MLP neurons of a small language model. Each row is named by its layer, matrix (down: output weights) and neuron, and shows model dimensions 288-351. Each number is 128 + 24 x the weight over its row's rms, rounded and kept within 0 to 255.
A block is one neuron, or neurons of one layer that tend to fire together. After each block is what it responds to, as a language model described it from the Wikipedia text at the highest values.

L5.down1662 [133 139 150  95 144  72 143 138 149 128 149 115 109 187 132 101 143 183 136 150  92 150 120 127 124 115 146 107 128 132 112  95 111  78  71 121 116 102 138 129 111 136  90  83  90  89 133 118 117  97 134 115 145 141 154 141 136 106 149  96 103 139 104 181]
L5.down1681 [133 110 128 144 126 125 118  95 108 142 136 114 105 156 104 103 151 127 137 136 164 159  87  84  74 122 105 111 120 125 117 106 144 143 106 115 117  85  96 152  85 113 117 140 119 124 117 173 156  88 166 122  68 139 135 141 154 130  79 107 108 141  98 157]
L5.down1694 [118 107 133 180 148 117  79 145 150 115 123 136 135 111  89 129 154 143 130 135 147 145 122 151 105  81 106 149 125 127 155 136 129 122 130 131 150 120 129 132 105 128 101 139 131 135 177 137  91 173 141 125 148 161 161 188 188 125 112 136  99 127 122 124]
L5.down2235 [120 147 125 130 127 138 145 169 148  90 110 133 101 118  95 119 148 140 127 150 163 124 140  86 129 127 123 128 121 146 131 161 133 145 159 107 140 105 120 121 112 152  88 114 100 120 121 137 160 177 119 123 104  98 147  92 127 133 103 137 132 130 132 164]
Passive past participles

L9.down181 [112  95  88 128 115 116 111 121 156 142  97  70  92 101  79 114 145 125 153  97 127 118 107 145 139 121 142 123 128 104 117 117 135 128 135 107 133 144 143 143 135 130 129  98 120 125 115  98 133 142 108 124 109 125 127 127  79 171 133 151 170 171 144 146]
L9.down651 [140  71 128 103 138 109 109  94 114 169  93  99 125  95 118  98 122 138 167 148  65 125 123  96 101 175 131 122 155 126  64 107 129 154 123  72 144 152 130 155  88 128 120 112 153 161 131 112 121 113 113 124 143 109 115  91  93 110 110 150 134 135 116  89]
L9.down764 [113  69 134 121 131  90 148 102 154 144 118 145 158 119 117 137 155  90 130 165 104 104  91  94 115 159 129  78 102  98 129 112 160 162 121 140 106 123 137 147  97 108 126 118  82 108  93 133 122  99 144 127 162 122 125 157  98 165 101 155 147  75 141  98]
L9.down931 [144 142 155 130 130 129  97  97 121 169  91 126  67 108 100 143 122 128 155 138 153  92 136 134 103 144 111  99 138 136 118  99 130 152 123 117 117 124 147 106 109 101 157  94  82 145 152 167 124 145 136 108 149 124 162 103 131 137 132 115  96 125 141 127]
Year-initial digit 2

L8.down1727 [159 119 117 100 108 110 124 125 119 132 152 153 105 151 136 119 146 128 107 140 156 143 112 101 124 154 115 127 122 187 132 126 118 175 115 126 143 122 157 140 124  93 169 142 131  82  88  91 132 113 164 141  87 162 115  83 109 112 124 129 162 154 148 103]
Year-initial digit 2

L9.down521 [134 122  87  99 130 146 106 108 181 119 137  69  73 151 132  74 125 138 151 116 139  82 147 160 103 128 139 120 115 119 189 173 157 135 149 135 119 136 146 146 146 160 129  97 119 107 113 124 107 121 129 152 139 139 100  90 148 126 131 115 109 151 118 167]
L9.down609 [109 128 116 148 148 175 110 109 168 126 121 100 103 110 127 135 116 133 161 153 148 116 104 114 158  98 182 145 122  89 128 156 102  83 148 147 119 131 152 119 117 127 165 110 116  86 128 118 116 145 109 146 132 129 171  93 105 120  92  97 147 127 112  92]
L9.down954 [137 162 129 127 147  89 100 151 138 112 112 146 124 119 129 113 133 182 172 114 106  98 117 129 139 116 162 101  85 121  92 126 120 141 130 176 168 104 169 155 136 155 133 141 142 105 129 116  90 127 205 133 167 142 130  86 154 101 101 165 143 139 120 133]
L9.down964 [120 130 126 119  87 146 148 100 102 168 129  94 132 157 140 120 111 160 181 149 103 124 148 146 159 120 172 143 135 100 113 142 131  87 136 137 133 120 126  89 114 136 140 109  98 159 136 122 114 116 124 164 101 133 107 117 137 132 139 104 147 131 134  89]
Number-internal separators before digits

L9.down322 [110 131 162 149  89 113  89  88 112 132 158 172 133 134 147 128 154 113 120 141  99 103 129  95 104 121 116 102 102 115 147 127 130 133 136 146 110 143 129 151 132 122 124 159 111 141 148 122 164 138 152 106 143 154 144 122 145  79 115 163  92 111 111 162]
L9.down416 [124  87 149 128 146 191 132 153  63 157 142 142 121 171 121 128 147 142 163 147  86 131 141 132 136 127  95 140 105 143  57 111 139 126 160 157 148 149 149 143  77 100 152 160 159 153 144  92  76 116 128 147 123  86 137 145 135 113 105 132  84 133 118 105]
L9.down1501 [120 132  68 109 146 140 139 113  87 116 120 125 146 122 118 102 123 154 114 107 152 158 122 161 150 122 102 157 108 120 143 115 139 146 141 165 113 116 143 136 115 115 113 128 148 105 159 168 138 116 118 132 111 124 112 171  95 139 143 129 154 147  91 125]
L9.down2179 [134  93 113 120 133 169 160 145 115 161 126 141 118 111 103 116 139 154  87 113 156 128 131 114 157 128  88  99 119 132 102 143 158  91 105 121 114 161 110 120 113  71 118 121 138 172 130 148 121 157 122 154 124 156 132 195 148 160 144 127 171 151 101 134]
Given name before surname

L5.down179 [149 126 125 143 138 149 160 136 149 146  70 199 144  96 128 178 151 159 143 123 140 141 161 126 135 149 147 162 112 128 136  99 108 116 160 117 190  97 115 115 159 159 114 161 126 127 136 186 151 141 117 148 127  89 131 119  89 165 145 132 118 151 115 179]
L5.down539 [109 144 133 189 111  98 144 136 137 118 101 141 148 114 169 163 120 159 129 150 126 131 119 114 138  95 131 117 104  97  90 105 109  80  83 118 133 131 127 112 151  92  73 169 130 119 138 186  46 195 140 153  87  90 140 101 111 143 160 162 129 116 108 119]
L5.down1463 [150 118  92 116 116 109 121 101 130  97  98 157  89 118  82 138 159 161 119 137 141 113 149 156 106 156 148 184 125 104 115 133 101 102 155  99 101 117 134 127  81  86  71 124 141  98 118 130 133 115 105 110 122 140 113 142 141 161 151 128 132  86 172  98]
L5.down2005 [126 126 101 142 116 119 148 105 122 113 124 123 125 129 129 137 151 101 146  98 110 119 142 114 153 126 131 132 111 114 112 153 128 108  76 135 162 141 115 138 102  88  84  90 156 115 152 111 138 141 149 135 171  90 120 121 100 134  98 151 161 121  90 114]
Year first digit

L8.down1514 [115 166 136 130  94  59 149 127 142 108 115 122 161 161 110 133 140 166 105 132  96 101 119 136 108 123 126 112 127  92 121 139  98 147 169 144 155 160  93 125 129 121 124  98 127 133 124 138  93 133 167  84 142 113  88 126 137 133 161 110 117  85 174  82]
Inner digits of multi-digit numbers

L9.down1057 [155 125 128 123 104 136 120 142 117 184  74 133 114  90 147 124 147 113 153 132 137 111 183 120 116 181 110 144 146 144 127 128 106 157  96 135 163 131 147 161 117 128 140 200  82 130 124 112 120  77 126 145 117  99 151 131 130 168 130 101  89 120  98 157]
L9.down1684 [103 144 103 159 112 146 119 101  79 165 132 145 113 138 112 122  91 152 133 129 105 128 166 113 165 149 127 135 114 129 118 124 142 149 174 158 117 148 121 127 142  94 115 119  94  86 134 118 143 141  79 108 108 136 125 124  88 114 119  98 167  86 114  88]
L9.down1692 [ 84 154 124 143 135 114 126 126 116  86 117  95 164 110 170  93 128 129 129  96 129 133 138 100 126 141 163 167 129 124 132 110 127 148 176 125 140 109 127  97 153 109 125 117 107 131 158 116 133 118  88 136 148 137 122 138 127  99 128 125  73 112 112 146]
L9.down2233 [122 142  88 108 115 136 104  90 139 121 151  86 161  90 149 150  89 122 181 144 145 135 140 126  83 148 128 146  71 150 120 162 114 152 138 106 142 145 135 153  71  88  88 137  93 177 127 149 109 117 112 121  94 113  89  91 170 108 139 136 138 118 140  97]
Before reported clause

L5.down506 [118 146 121  73 140 103 146 141  96 147 147 102 164 182 145 120 175 135 143 112 124 148 137 125 125 118 116 131 143 124 127  86 109  86 137 117 130 108 167  76 107 131 137 103  88 118 115 123 111 142  99 154 153  85 139 119 105 102 141 125 116 131 114 135]
L5.down1137 [160 176  89 147 164 156 161  93 116 122 138 108 144 152 123 131 111 123 139 119 148 111 140 121 110 114  87 162 107 127 158 139 134 133  88 146 144  94 108 112 115 137  99 134  67 135 116 122 112 141 132  75 121 103 124 142 124 111 145  99 123 167 177 161]
L5.down1408 [103 160 135  83 112 147 140 114 162 108 118  98 152 167 115 130 120 130 159  96 152 147 112  64  87 127 110  97 133 128 120 140  97 105 129 132 129 130 140 156  79 141 145 141 106 127 143 112 106 105 100 116 140  82 140 127 144 121 140  94 107 135 123 130]
L5.down1734 [117  92 108 103 131 112 100 129 108 100 132 141 115 164 134 108 119 107 146 143 114 139 107  98 103  93 156 105 148 144 131 144 119 115 112  91 154  85  87 135 161 132 143 128  83 123 145 112 146 120 116 121 186 131  93 129 139 141 141 108 126 123 122 159]
Transitive verbs after subject

L5.down986 [151 103 163 119 120 151 132 145 123 122 101 127 148 132 114 121 154 108 143 118 148 113 136 111 150 123 140 120 130 140 136 143 122  98 155 150 190 174  98 101 122 122 121 121 113 139 140 118  79 141 158 165 102 122 102 184 125 124 120 149 108 138 144 125]
L5.down1733 [152 114 155 117 150 138 145 139 136 116 120  94 149 138 114 123 110 106 140 114 169 143 150 138 135 100 128 107 110 103 109 131 116 127 113 136 135 151 151 136 114 102 152 115 101 128 117 123 110 144 122 128 127  92 122 169 112 128 121 153  88 144 113 141]
L5.down2069 [112 131 134 115 140 143 116 149 144 143  98 124 126 112 121  73 153 152 132 130 120 156 140 104  99  73  98 122  92 126 132 106 149 113 101 121 132 131 106 150  97 135 155 156  95 154  94 167 128 134  93 109 108 109  98 172 132 154 141 112  87 131 106 174]
L5.down2139 [ 91 129 157 148 136 100 128 138 148 178 154 142 152 152 138 152 140  98 112 141 129 145 121 137 160 103 131 136 126 142  93 158 153 167  98 128 124  96 180 118 106 136 133 196 113 103 117 163 135 106 125 106 153 129 125 119 117 112 151 137 123 155 142 112]
First-name completion

L8.down1052 [113 121 106 129 106 115 140 122 113 160 139  98 126 125 146 105 152 166  74 123 124 128 113 126 119  98 142 136 120  99 146 170 174 106 104 134 121 141 134  73 159 180 130 134 119 167  62 150 123 145 121 106 114 118 123 133 129 101 140 149  77 147 141 144]
First-name endings before surnames

L8.down1455 [132  96 144 108 173 141 142 124 103 129 100 124 165 128 135 136 121 120 138  88 130 140 156 134 152 138 122 133 121 127 141 116 146 175 131 161 116 130 122 114 134 113 125 114 137 102 100 136  97  97 129 134  82 112 142 106 135  95 102 118 139  96 117 175]
Noun phrase before "to"

L9.down492 [135 139 159 146 157 123 140  99 139 153 117 152  95 149 147 121 158 126  98 117 150 131 170 111 154 120 153 130 123  92 153 136 114 104  91 124 106 133 141 114  97 178 121 120 147 127 126 125 155 120 128 145 149 125 108  81  75 139 178 106 109 110 175 115]
L9.down569 [153 137 122  76  90 139 134 106 136  98 123 147 154 105 150 108 178 105 100 106 159 100 120  86 152 156 156 111 139 123 111 146 112 153 107 162 125 121 159 121 111 117 131 130 137  95 117 166 150  93 130 108  90  90 126 139 167 124  92 137  79  78 146 141]
L9.down758 [129 108 117 159 116  96 131 119 154 145 128 131 117 169 155 150 147 149 125 115 186 118 145 142  96 121  98 133 149  80  89 121 113 142 139 102 120 106 106 137 127 151 108 124 113 117 125 127 137  72 127 148 146 145 100 141 113 143 161  97 144 105 130 120]
L9.down2092 [173 144 164 117 154 151 150  88 159 154 133  90 158 134 122 178 127 165 130 127 136 155 161 140 112 156 124 155 126 120 164 141 124 117 167 136 121 141 114 178  92  90 107 148 135 136  94 114 120  95  89 154  74 132 138  99 144  69 117 154 167 133 184 173]
Next-token "to" predictor